Part of a small language model's weights: 810M tokens, 6179 steps.
MLP neurons of a small language model. Each row is named by its layer, matrix (up: input weights) and neuron, and shows model dimensions 48-111. Each number is 50 + 15 x the weight over its row's rms, rounded and kept within 0 to 99.
After each neuron's rows, "fires after" lists the tokens most often just before its 100 highest values on Wikipedia text that the model never trained on.

L7.up428:39 34 62 67 68 57 81 45 44 40 66 45 40 42 44 60 66 65 35 47 60 49 50 60 57 48 55 42 50 41 25 31 26 52 75 43 58 61 52 38 37 54 43 50 62 59 32 47 64 72 65 68 45 56 72 12 48 30 23 50 43 69 49 73
fires after: " |", " he", "\n", "|", " |\n", " "

L4.up576:71 39 31 49 54 69 34 36 38 51 72 68 55 49 36 64 42 68 53 52 53 44 60 51 63 75 60 34 56 55 24 30 45 70 37 57 34 65 18 63 25 53 52 56 71 44 32 43 65 56 07 89 49 32 65 34 58 48 19 38 52 58 64 54
fires after: " in", " to", " p", "ag", " t"

L5.up48:11 50 63 40 48 49 73 60 81 25 53 46 20 43 67 62 66 72 42 65 46 50 60 52 56 59 35 46 30 11 16 44 53 52 59 53 63 68 49 39 48 54 59 38 63 60 64 53 55 58 35 67 71 57 58 76 55 53 13 38 53 37 51 38
fires after: " ", "our", " E", " pr", " Ad", " Comm"

L5.up484:42 64 24 57 51 64 40 52 56 67 22 55 73 53 62 58 51 62 45 43 29 45 50 49 60 67 52 65 52 60 22 46 68 83 43 32 40 46 49 36 37 40 09 43 61 55 60 72 64 47 42 37 69 76 23 61 30 28 56 21 51 32 50 41
fires after: " M", " c", " R", " m", " ", " D"

L8.up131:58 38 59 57 33 58 55 64 44 21 47 68 42 64 57 66 20 79 09 58 62 68 44 65 23 50 45 48 75 56 32 31 67 42 53 49 51 32 15 31 67 69 59 66 48 54 59 52 42 43 42 59 50 75 50 38 41 39 71 65 54 64 51 41
fires after: " to", "ed", " l", ","

L4.up731:26 18 56 54 63 46 81 30 45 27 45 73 78 72 57 69 46 63 51 81 56 41 15 60 40 80 60 51 53 72 60 49 52 62 64 54 32 50 54 74 37 31 72 35 78 41 48 26 52 50 50 69 37 57 53 36 47 62 34 45 34 49 33 29
fires after: " re", "re", " d", " R", " t", " l"

L4.up450:56 43 28 52 36 54 96 50 38 45 41 58 52 41 57 60 57 63 47 53 43 44 72 72 31 99 12 32 61 59 37 62 58 32 33 57 63 51 45 93 52 62 50 54 44 56 64 31 84 51 34 38 48 44 06 22 55 56 40 41 16 34 78 28
fires after: "6", "0", "1", "x", "5", "7"

L4.up632:72 40 39 65 56 53 76 31 54 26 53 58 32 26 12 64 42 70 62 58 65 43 47 46 38 66 57 48 63 46 54 29 65 58 22 27 54 55 54 54 41 51 44 30 48 61 46 25 37 57 89 62 54 53 44 57 32 62 57 52 44 71 46 46
fires after: " re", " Ab", "′", " Ad", " acc"

L6.up625:49 46 50 44 70 71 42 44 48 45 31 52 30 56 54 60 54 54 20 70 39 85 42 76 68 52 61 43 53 64 39 37 50 62 72 55 71 60 59 41 64 71 29 32 80 74 86 56 29 46 53 81 60 61 39 44 51 88 79 22 67 39 50 22
fires after: " all", "p", "us", "ow", " P", "ist"

L5.up312:25 22 34 57 49 51 30 53 37 36 40 52 53 38 33 60 39 31 59 63 44 54 31 68 50 74 61 41 50 33 44 67 68 34 42 50 72 63 92 46 23 72 48 58 61 54 83 43 78 57 36 48 64 34 47 45 38 64 65 35 32 48 34 28
fires after: " B", " C", " d", " D", " R", " c"

L5.up383:57 51 53 52 44 69 61 47 29 46 36 85 68 82 61 59 34 73 27 74 34 49 54 47 19 48 44 25 70 69 27 63 55 11 56 52 55 59 57 64 59 77 37 58 32 52 66 26 44 58 34 55 56 72 35 26 31 58 56 75 85 59 58 37
fires after: " |", " in", " (", " f", "mer"

L4.up531:58 42 35 39 35 69 22 78 36 50 46 66 78 60 45 66 44 53 39 39 52 55 26 38 21 68 59 25 71 58 25 44 55 33 68 77 53 84 56 73 62 51 29 34 89 49 88 64 42 41 68 53 39 59 58 87 49 43 68 57 68 41 59 42
fires after: " a", " an", " in", " An"

L8.up450:45 31 29 49 35 31 39 15 69 62 49 58 36 37 29 69 51 48 41 58 58 47 45 05 63 29 68 46 23 21 45 61 64 55 77 67 68 55 59 40 26 24 57 53 67 62 30 28 81 55 61 43 55 63 43 35 43 29 43 20 61 74 51 61
fires after: "-", "|", " w", " W", " T", "s"

L8.up605:52 34 39 57 65 61 55 41 57 57 44 35 44 48 32 56 65 65 54 50 44 49 27 43 49 63 44 50 49 43 52 68 42 71 43 19 69 50 45 53 44 54 64 09 56 70 36 62 45 54 67 56 56 41 31 62 23 38 59 27 38 64 36 41
fires after: " ", "1", "2", "."

L12.up892:25 25 31 55 50 45 40 24 57 69 15 57 52 55 24 73 80 70 40 52 41 58 42 62 46 30 36 49 53 50 59 53 59 38 52 45 51 66 12 50 40 36 50 59 52 47 64 61 67 35 42 49 57 51 56 36 45 34 34 55 60 47 47 37
fires after: " |", "-", " d", " st", " •", " ("

L7.up894:43 54 28 35 59 40 53 69 51 69 44 73 47 56 39 60 64 73 49 73 51 54 31 68 58 33 40 54 56 49 68 46 40 56 71 36 80 48 64 47 60 25 71 27 60 53 46 69 46 68 60 58 54 57 35 54 61 69 35 50 34 66 50 59
fires after: " ", "2", "1", "3", "6"

L6.up126:40 28 48 37 48 46 70 26 43 66 11 49 51 30 58 54 42 83 47 59 47 40 57 52 53 71 15 21 47 36 59 37 55 71 46 33 52 66 65 46 53 47 72 42 62 58 33 36 39 41 31 29 84 53 38 77 20 61 63 37 26 49 35 41
fires after: "0", "1", "2", "8", "4"

L12.up542:62 12 48 51 51 53 54 38 69 28 23 40 43 74 70 71 41 41 63 54 62 55 54 35 35 56 37 53 54 45 39 50 37 59 13 35 44 56 75 53 47 47 51 45 46 74 57 55 58 61 33 53 57 38 31 74 45 51 43 42 76 81 39 57
fires after: " (", "S", "-", "E"

L10.up242:38 28 63 53 14 72 60 41 54 44 49 70 40 80 33 68 23 60 44 62 65 66 51 59 45 46 45 38 69 45 51 60 23 25 62 38 57 46 38 55 66 54 46 56 59 55 70 58 59 40 29 50 60 64 39 60 59 67 56 61 47 72 21 48
fires after: " in", " to", "ed", ",", " and"

L4.up598:56 60 49 40 40 41 38 52 40 55 74 87 49 60 87 59 52 48 47 48 45 70 60 62 22 58 25 59 71 34 61 51 34 43 34 40 73 52 40 40 48 56 47 24 63 57 36 55 63 88 47 50 34 52 33 48 29 29 25 17 46 60 50 47
fires after: "1", "ar", " V", " Mar", "("

L4.up77:26 39 41 59 34 44 68 48 52 61 30 55 28 25 48 53 54 33 53 46 53 73 67 60 36 78 51 63 49 27 20 62 57 67 46 48 74 11 45 58 61 64 46 36 62 58 32 52 54 52 53 52 46 70 60 60 30 48 57 54 39 64 65 27
fires after: " comm", " c", " p", " app", "it", "qu"

L12.up877:69 56 64 56 40 64 31 36 74 50 48 40 41 85 62 57 70 65 70 41 32 56 61 53 40 65 40 23 48 65 53 49 47 55 42 66 51 54 30 52 41 37 46 44 51 65 73 21 43 46 41 37 54 55 63 45 40 41 45 71 73 35 38 56
fires after: " to", " m", " pro", " ar", " f", " ("

L13.up751:41 48 57 27 43 48 55 25 54 27 42 52 26 62 77 57 56 58 53 55 32 67 33 56 16 78 21 50 53 54 53 27 54 63 63 44 48 75 61 53 49 35 34 51 63 42 54 65 81 53 45 72 77 63 76 51 40 67 41 55 62 72 44 49
fires after: " ", ",", " by"

L13.up784:42 40 40 68 35 67 45 51 50 47 55 36 42 43 74 61 72 34 56 39 33 55 01 68 47 33 41 42 78 36 58 46 56 63 33 12 65 31 73 64 30 54 70 40 55 59 56 59 63 50 43 17 52 88 51 34 26 51 56 52 66 55 47 69
fires after: " |", " S", "ite", "i", " "

L6.up430:12 47 41 72 36 23 53 58 49 44 51 54 53 57 47 62 50 55 39 66 35 74 46 67 43 60 67 38 59 37 75 73 63 72 25 58 49 54 49 13 66 60 45 61 46 44 70 32 48 50 64 59 57 53 59 50 48 86 64 61 27 74 41 43
fires after: " b", " C", "B", " B", " A", "ele"

L4.up793:36 35 44 76 58 53 52 37 56 65 67 45 15 47 43 63 77 54 38 37 47 76 56 32 49 46 28 40 52 36 50 34 49 43 54 62 78 44 33 64 65 48 39 36 40 71 61 58 69 69 51 22 45 82 28 55 30 63 58 75 64 47 38 37
fires after: " app", " imp", " int", " p", "-p", "ap"

L6.up560:69 49 33 67 65 58 47 45 58 53 40 53 56 36 55 63 43 62 43 49 28 59 31 65 25 23 78 50 66 56 43 41 73 48 38 52 61 41 45 23 76 51 41 35 46 64 80 60 38 55 45 57 65 95 46 44 17 52 22 47 74 69 74 51
fires after: "i", " ty", "con", "ate", " Geor", "ran"

L7.up854:23 28 48 92 71 57 57 34 42 18 66 71 78 42 64 61 37 40 64 46 42 63 55 70 51 45 48 44 59 35 43 73 34 72 74 55 53 72 41 16 47 58 71 48 37 37 61 24 43 48 33 35 68 60 57 38 49 53 37 28 28 44 38 33
fires after: " ", " the", "|", " v", " l", "-"

L4.up144:55 24 53 39 43 45 36 37 65 36 44 62 65 47 75 60 80 31 62 55 42 29 49 42 51 48 40 38 44 36 32 49 47 54 57 77 56 36 58 58 46 64 56 62 47 44 67 34 47 59 69 64 73 65 70 73 32 48 53 32 31 60 63 46
fires after: " c", " f", " h", " F", " C", " H"

L4.up652:55 45 52 50 51 66 52 63 34 43 67 58 61 58 36 65 53 92 40 61 61 62 48 54 12 42 74 48 68 59 28 92 63 66 43 26 71 55 54 49 54 60 88 63 60 43 61 22 64 59 45 48 64 45 42 39 43 55 56 54 45 46 46 51
fires after: " W", " M", " H", " Un", " S"

L13.up130:57 20 36 67 55 58 57 37 61 22 44 59 45 66 23 63 47 63 54 67 61 68 68 52 29 38 71 69 52 65 31 60 58 71 38 51 63 57 40 63 56 63 24 52 58 49 44 45 50 62 32 49 46 55 40 69 42 58 53 54 59 66 37 52
fires after: " (", "S", "E", "M"

L5.up463:62 63 28 55 42 56 37 55 47 50 21 66 68 25 28 57 36 70 81 49 39 50 49 38 27 37 30 36 65 56 56 52 52 37 40 60 44 69 47 74 57 39 45 40 49 68 39 52 46 50 53 64 26 66 57 66 27 52 58 46 46 68 47 72
fires after: " f", " pro", "f", "in", " Pro", " for"

L12.up428:31 33 33 64 75 80 67 45 66 58 49 47 37 45 50 51 22 25 65 85 58 74 63 76 31 54 30 46 60 33 26 48 55 63 55 51 71 63 26 45 13 39 31 37 45 53 18 22 21 52 44 33 76 75 71 31 28 61 20 31 50 35 51 41
fires after: "1", "9", "8", "7"

L12.up213:78 26 61 60 46 45 42 34 44 49 51 82 66 66 70 62 29 33 44 31 61 62 33 49 16 40 77 35 69 46 48 47 48 58 35 45 64 50 59 43 69 74 51 63 51 49 66 46 49 39 81 53 71 60 56 57 53 43 45 49 62 63 47 54
fires after: ",", "0", " ", "1"

L4.up402:50 41 40 60 55 33 52 18 40 48 58 55 43 39 55 66 60 42 45 33 39 83 46 37 54 79 18 50 31 20 42 56 85 49 73 50 58 32 33 47 38 36 68 55 32 54 69 41 75 48 72 54 54 64 20 74 55 29 41 67 65 54 48 81
fires after: " P", " w", " pl", "p", " W"

L10.up121:48 57 33 74 41 87 31 31 30 15 53 66 49 30 49 57 58 72 44 65 48 42 23 35 51 39 45 40 51 30 55 21 47 50 49 48 65 58 51 49 48 99 69 59 19 58 74 22 60 65 50 77 67 64 63 56 53 58 47 72 54 47 43 34
fires after: " ", " |", "th", "al", "o", " ft"

L4.up267:48 30 09 89 54 54 63 41 52 50 31 60 62 51 57 59 38 36 37 60 53 53 42 36 30 46 52 57 71 20 29 57 54 48 62 39 46 44 31 38 38 47 53 61 47 68 56 45 52 62 67 43 78 54 58 46 19 35 45 36 42 60 34 75
fires after: " M", " m", "iss", "m", "ec", " sur"

L5.up279:22 57 39 39 55 47 55 19 55 65 66 40 60 31 57 71 55 47 34 64 56 39 52 53 50 54 59 09 39 52 62 44 19 30 56 42 67 59 80 53 44 41 59 70 42 68 58 16 69 34 33 42 56 55 48 15 46 48 48 34 52 49 72 83
fires after: " —", " ", " (", " st", "|"

L6.up808:61 37 31 45 46 71 62 24 32 46 38 38 59 49 67 65 31 69 64 54 50 32 52 49 40 40 84 51 53 41 48 60 51 40 49 46 37 56 83 42 74 63 78 28 40 57 69 26 82 60 55 79 52 37 55 37 49 17 49 37 42 48 58 42
fires after: " ", "|", " v", " T", "T", "."

L5.up638:36 50 49 49 31 68 35 44 78 37 51 55 39 54 74 63 44 17 49 46 54 34 51 66 29 75 50 72 53 14 35 63 46 38 31 54 50 63 52 52 40 47 66 42 51 54 53 23 51 57 53 24 78 39 53 49 57 34 55 33 43 94 76 59
fires after: " pro", " c", " C", " Can", " m", " a"

L5.up276:42 24 42 61 29 25 59 59 29 67 67 49 43 51 45 59 52 61 68 56 43 61 71 44 19 49 25 35 61 52 57 33 51 51 33 29 77 45 56 60 58 58 87 45 46 68 58 46 69 70 16 61 54 61 22 48 32 57 48 48 37 48 26 72
fires after: " B", " b", " I", " V", "ar", "b"

L10.up464:37 36 60 72 32 33 80 39 50 58 54 49 63 25 39 55 37 34 43 41 27 61 37 50 40 55 48 45 43 44 47 57 70 66 72 63 56 46 62 31 59 53 49 70 45 23 56 20 50 64 42 68 54 43 41 61 36 56 78 35 54 65 45 50
fires after: " b", " c", "-", " B", "|", " the"

L7.up657:47 60 56 54 57 64 57 47 63 62 17 26 53 56 57 62 40 33 46 79 28 65 59 80 29 83 40 41 68 51 56 78 55 58 50 18 74 57 32 40 34 27 49 33 67 42 66 53 48 48 59 53 53 78 48 60 48 45 46 39 35 41 65 48
fires after: "1", "8", "9", "7", " St"

L4.up117:64 50 34 62 55 63 46 58 42 54 41 46 49 17 40 64 38 42 56 43 36 54 49 46 63 53 51 17 54 54 64 46 64 63 42 64 44 37 77 45 76 65 52 08 60 48 61 27 09 52 43 66 46 65 34 52 68 87 26 43 68 16 61 59
fires after: " J", " Ab", " him", "ou", " G"

L12.up470:55 35 48 54 58 49 75 21 73 41 43 70 73 48 21 55 57 40 79 76 45 59 57 61 20 50 42 46 64 16 62 46 41 80 76 29 68 60 16 49 43 34 43 35 41 76 36 33 53 59 24 58 48 77 31 33 35 77 58 57 54 44 39 50
fires after: "0", "9", "1", " in", "8", " from"

L5.up611:32 65 35 56 60 48 73 37 58 26 59 44 23 43 40 61 41 47 42 68 34 40 71 55 65 81 30 39 38 75 54 45 71 79 38 53 52 50 90 45 56 53 55 48 68 33 55 35 16 53 60 50 62 80 18 42 51 58 40 51 60 51 35 36
fires after: " Ab", " re", "m", " G", " V"

L4.up24:34 45 30 54 50 49 35 20 47 45 53 58 29 76 38 66 58 66 47 85 49 20 41 46 48 51 50 37 41 54 59 35 58 16 43 48 38 34 64 42 55 33 68 32 53 31 87 38 54 35 72 80 40 56 76 73 50 38 58 38 30 74 63 11
fires after: " C", " R", " r", " h", " W", " H"

L12.up449:50 30 47 42 61 58 74 13 30 81 67 76 47 59 37 69 57 60 61 38 47 42 48 52 66 28 60 42 58 52 67 72 55 57 67 45 44 53 39 48 42 63 47 45 61 49 47 62 62 49 41 56 54 62 61 24 31 42 47 25 51 61 78 56
fires after: " |", ".", "-", " ", "t"

L10.up775:65 60 52 46 42 48 45 42 30 63 37 46 68 50 35 60 54 52 33 78 63 50 66 64 56 48 79 36 77 66 36 26 66 59 56 63 34 48 71 46 68 56 70 64 69 24 49 58 50 62 35 45 44 60 36 66 42 43 48 65 55 51 60 66
fires after: "0", "2", "1", " ", "5", "6"

L5.up866:23 30 54 70 96 60 35 38 80 49 48 59 23 54 35 55 28 31 34 48 10 56 44 43 57 70 39 42 54 53 45 63 60 50 47 58 58 61 83 22 78 63 53 69 46 65 50 44 81 64 60 35 57 48 59 35 49 52 44 34 63 46 45 57
fires after: " ", "'", " y", " l", "it", " un"

L5.up635:46 51 41 52 43 45 33 63 45 33 28 37 72 20 41 74 50 47 60 27 52 72 53 43 14 37 49 49 63 57 31 34 51 51 63 66 64 27 33 47 35 51 36 69 36 61 27 53 48 84 31 27 31 61 34 44 49 50 53 52 61 58 53 69
fires after: " pro", "att", "stit", " j", " Pro", " v"

L4.up850:74 35 59 66 44 63 44 51 33 44 38 49 45 58 33 71 38 52 26 56 47 51 69 45 76 54 40 48 33 23 45 33 44 55 27 44 69 62 05 71 42 15 72 25 85 61 59 23 63 48 39 65 56 67 46 60 58 49 54 46 68 66 68 50
fires after: " S", " s", " me", "ug", "s", " all"

L10.up318:30 54 41 37 57 44 43 84 33 57 55 55 29 53 27 57 74 42 44 76 87 38 20 78 64 23 52 48 81 43 60 22 36 57 72 55 62 58 56 63 54 66 38 48 68 43 52 60 71 52 36 40 46 55 68 43 27 50 35 53 63 47 67 58
fires after: " ", " |", "1", " L", " J"

L9.up629:45 44 41 50 38 68 35 54 48 18 28 56 51 58 46 59 50 53 49 56 70 65 55 49 53 48 23 42 75 38 57 43 35 66 54 61 60 41 58 50 29 64 38 24 64 42 52 38 43 53 43 55 45 63 50 59 60 60 27 68 61 50 48 68
fires after: " ", " |", " al", " h", " Al"

L5.up729:51 45 10 35 37 65 35 83 32 52 43 76 69 62 36 63 64 48 57 24 61 33 62 45 34 84 89 40 43 35 41 59 54 60 58 54 57 77 23 54 56 49 55 32 60 51 76 65 58 53 68 21 54 53 45 66 31 54 64 35 70 64 59 34
fires after: " a", "c", " an"

L5.up337:69 51 36 61 52 45 66 57 32 58 77 35 76 59 31 61 51 71 59 78 24 54 55 55 47 48 62 42 56 59 53 30 49 69 52 54 41 68 39 40 56 63 43 28 60 68 38 12 58 66 38 72 71 45 46 51 24 47 30 59 65 48 12 45
fires after: " P", " S", " p", " V", "os"

L5.up299:43 66 23 58 42 44 73 45 51 22 63 59 59 58 45 47 53 62 42 47 32 55 30 84 41 40 36 35 63 23 52 55 72 50 69 40 52 69 46 62 47 52 71 38 84 62 55 62 65 83 66 39 79 69 45 32 17 54 42 49 33 56 59 42
fires after: " |\n", "3", " B", " MP"

L4.up485:51 38 48 75 61 39 45 46 28 28 36 70 54 71 45 64 50 60 40 54 18 51 65 45 62 59 34 74 58 41 58 51 43 40 28 28 60 46 18 33 36 29 39 45 66 50 43 44 35 58 46 69 55 48 44 43 56 54 47 60 57 42 65 46
fires after: " s", " S", " W", "w", " J", " so"

L6.up7:74 61 34 81 47 44 51 41 68 44 62 74 68 48 44 64 38 51 44 34 37 53 44 42 30 58 36 41 48 39 40 51 46 29 58 29 46 58 27 48 35 46 61 33 71 52 41 60 43 51 43 45 71 26 57 39 45 51 29 37 60 67 42 51
fires after: " s", " S", " p", "ot", "m", " P"

L5.up500:64 49 46 51 39 70 44 55 34 38 33 57 75 53 62 62 30 30 32 37 66 52 38 53 56 31 65 52 52 38 70 35 44 62 30 33 37 76 60 43 61 49 56 51 39 80 59 24 78 60 26 56 57 46 54 65 41 58 50 69 60 45 58 39
fires after: " N", " V", " A", "\\", " im", " M"

L8.up334:37 62 41 86 41 60 62 42 52 59 55 49 68 69 46 67 00 39 60 69 34 55 57 52 56 46 59 49 56 60 65 69 60 38 55 63 29 76 50 38 76 35 23 45 37 55 47 51 72 23 30 88 33 55 37 35 40 32 49 67 70 83 47 35
fires after: " (", " is", " in", " un", " was", ","

L9.up125:39 67 41 37 46 63 65 28 35 50 31 50 73 58 63 56 24 83 43 68 35 42 58 75 34 60 47 45 62 44 35 55 65 51 42 36 50 66 53 60 30 25 41 44 67 75 78 40 80 69 34 38 71 66 37 51 41 51 35 54 45 46 30 55
fires after: " ", "1", "0", "7", " the"

L5.up513:78 49 40 89 63 60 61 37 66 62 28 58 30 69 60 61 36 52 48 41 41 52 69 63 60 62 22 29 57 44 13 79 81 87 29 34 36 40 38 67 48 46 53 42 48 77 55 60 78 59 33 55 56 55 41 66 50 67 19 47 43 59 47 27
fires after: " M", "iss", "it", "av", " D", "red"

L4.up84:49 50 52 78 46 55 38 40 51 70 67 57 52 52 43 63 34 55 48 46 54 61 49 44 46 53 51 48 40 29 53 55 63 56 85 51 70 45 40 38 48 58 45 21 49 70 20 43 66 71 38 51 55 79 28 44 51 61 55 55 53 50 14 39
fires after: " l", " t", " f", " a", " F", " col"

L12.up172:68 33 47 53 37 76 46 30 48 63 54 73 41 59 32 54 53 77 76 76 52 34 61 16 43 46 37 54 54 53 49 55 42 63 60 42 25 64 47 41 46 46 89 35 54 52 57 51 56 57 20 74 31 46 49 57 30 35 25 46 48 20 44 48
fires after: "0", "2", "9", "1", " ", "|"

L4.up607:40 46 27 55 53 59 60 51 54 56 48 53 49 63 47 60 61 38 21 44 46 48 55 23 23 37 75 45 75 41 53 45 74 36 45 40 42 42 42 18 42 61 46 53 61 89 54 52 52 82 57 48 59 59 31 57 48 41 45 35 45 95 58 63
fires after: " m", " M", "ic", "m", " reg", "em"

L6.up678:47 29 38 31 79 44 35 63 36 68 58 51 77 65 26 58 40 30 68 54 57 39 59 53 57 53 64 45 65 50 47 33 44 54 63 79 62 62 37 36 47 59 68 70 49 52 46 29 66 41 48 31 64 31 39 45 37 36 19 38 44 76 34 71
fires after: " g", " s", "k", " p", " G", "eng"

L13.up193:52 55 44 69 48 81 51 29 51 52 39 42 59 54 33 68 24 28 67 42 40 45 43 60 50 91 24 63 58 46 65 65 61 52 59 38 70 59 50 64 35 37 64 46 49 67 48 61 44 68 71 41 47 79 39 47 49 30 65 72 41 65 25 62
fires after: "1", " ", " (", "2", "3", "9"

L4.up800:60 49 31 68 59 49 42 60 30 52 64 63 82 56 46 57 44 62 43 62 43 49 45 51 51 59 59 31 59 48 60 56 51 86 25 41 58 48 45 56 42 50 38 53 74 76 66 40 48 58 51 55 48 45 57 20 63 67 27 59 50 40 36 46
fires after: " S", " c", " m", " W", "us", " B"

L6.up253:70 51 53 52 53 74 29 54 33 61 53 56 62 66 26 59 31 33 49 67 43 67 26 74 41 52 62 56 65 48 50 61 56 59 88 77 41 54 40 36 74 70 53 45 72 40 58 19 56 60 55 63 56 75 35 64 24 33 52 47 57 37 31 39
fires after: " C", "é", "a", " S", "ue", " c"

L4.up538:35 68 34 83 47 44 65 48 42 51 70 40 39 24 27 63 27 71 63 50 29 89 80 93 40 39 47 56 85 54 23 26 40 56 74 55 79 54 56 55 52 57 41 52 61 38 66 36 46 69 50 32 57 82 23 42 29 45 52 63 71 55 40 50
fires after: "m", " Ab", "p", "el", " La"

L4.up150:65 64 61 70 49 78 46 53 29 71 41 55 64 65 78 61 38 35 39 82 41 46 45 71 59 30 71 40 80 44 51 50 61 49 66 22 63 51 04 51 62 39 71 59 59 43 55 43 74 71 61 67 36 33 52 39 37 37 48 33 50 55 11 70
fires after: " s", " S", " C", "R", " R", "am"

L5.up520:46 51 31 57 50 37 58 39 54 61 44 56 52 38 44 64 46 48 58 49 37 56 42 80 68 42 52 54 68 76 55 64 46 55 83 41 72 57 74 64 69 58 50 21 85 47 55 39 40 48 46 49 61 54 39 41 72 51 85 62 17 38 61 52
fires after: " ar", " B", " Ar", " b", "ol", " Col"

L12.up31:48 43 63 55 55 58 41 30 40 44 41 77 44 22 29 55 62 73 47 79 47 47 25 55 57 73 53 30 72 36 56 32 32 34 59 59 33 49 22 56 46 55 61 61 54 53 46 46 41 71 30 47 63 24 69 54 17 53 27 68 80 68 31 43
fires after: "0", " p", "S", " S", " c", "9"

L12.up853:68 18 58 67 58 46 74 25 45 49 54 67 70 46 33 41 46 49 49 73 66 52 41 62 35 45 40 62 55 41 40 54 65 68 77 42 48 62 35 29 37 33 59 63 88 41 19 43 38 79 38 41 62 34 50 58 13 76 67 39 60 46 33 46
fires after: "0", "9", "2", "1", "4"

L5.up281:41 54 58 53 51 52 52 45 63 29 52 71 79 61 43 60 37 85 66 78 45 69 18 51 31 80 27 24 67 61 44 47 52 34 33 39 78 57 61 65 41 47 59 43 68 60 51 70 42 27 47 42 73 59 51 40 61 67 39 71 51 54 37 46
fires after: " ", " d", " H", " D", " h"

L7.up239:36 51 70 75 39 39 73 41 43 32 40 46 39 48 45 68 33 57 49 62 44 25 57 71 28 53 64 50 44 58 39 56 57 51 53 36 53 72 55 48 49 69 70 28 48 46 67 39 21 53 17 62 38 47 47 41 32 46 21 47 25 73 43 35
fires after: " t", " to", " S", " R", " p"

L4.up535:22 43 57 53 58 66 51 77 46 39 34 52 21 56 20 64 55 56 60 33 42 63 42 51 62 55 59 33 45 40 36 49 42 37 56 44 76 48 83 61 81 45 67 43 45 39 49 48 49 70 45 44 52 42 61 51 45 54 72 66 60 41 40 41
fires after: " ", " |", "/", " l"

L4.up694:36 20 57 54 32 42 66 62 35 37 45 43 43 61 62 62 60 29 58 40 59 36 68 37 35 56 41 56 46 18 47 62 45 72 51 42 50 72 48 40 52 54 54 61 59 64 53 60 67 57 89 44 68 49 64 34 43 36 47 51 61 59 42 62
fires after: " W", " w", " m", " R", " long", " M"

L12.up397:31 58 46 52 50 78 36 08 66 30 41 44 54 37 40 54 34 35 71 67 62 61 36 39 32 63 35 26 72 63 58 45 57 51 47 39 78 64 34 54 75 53 31 46 62 50 43 36 57 30 37 53 63 66 69 24 53 63 52 70 57 56 24 50
fires after: " ", "1", "2", " in"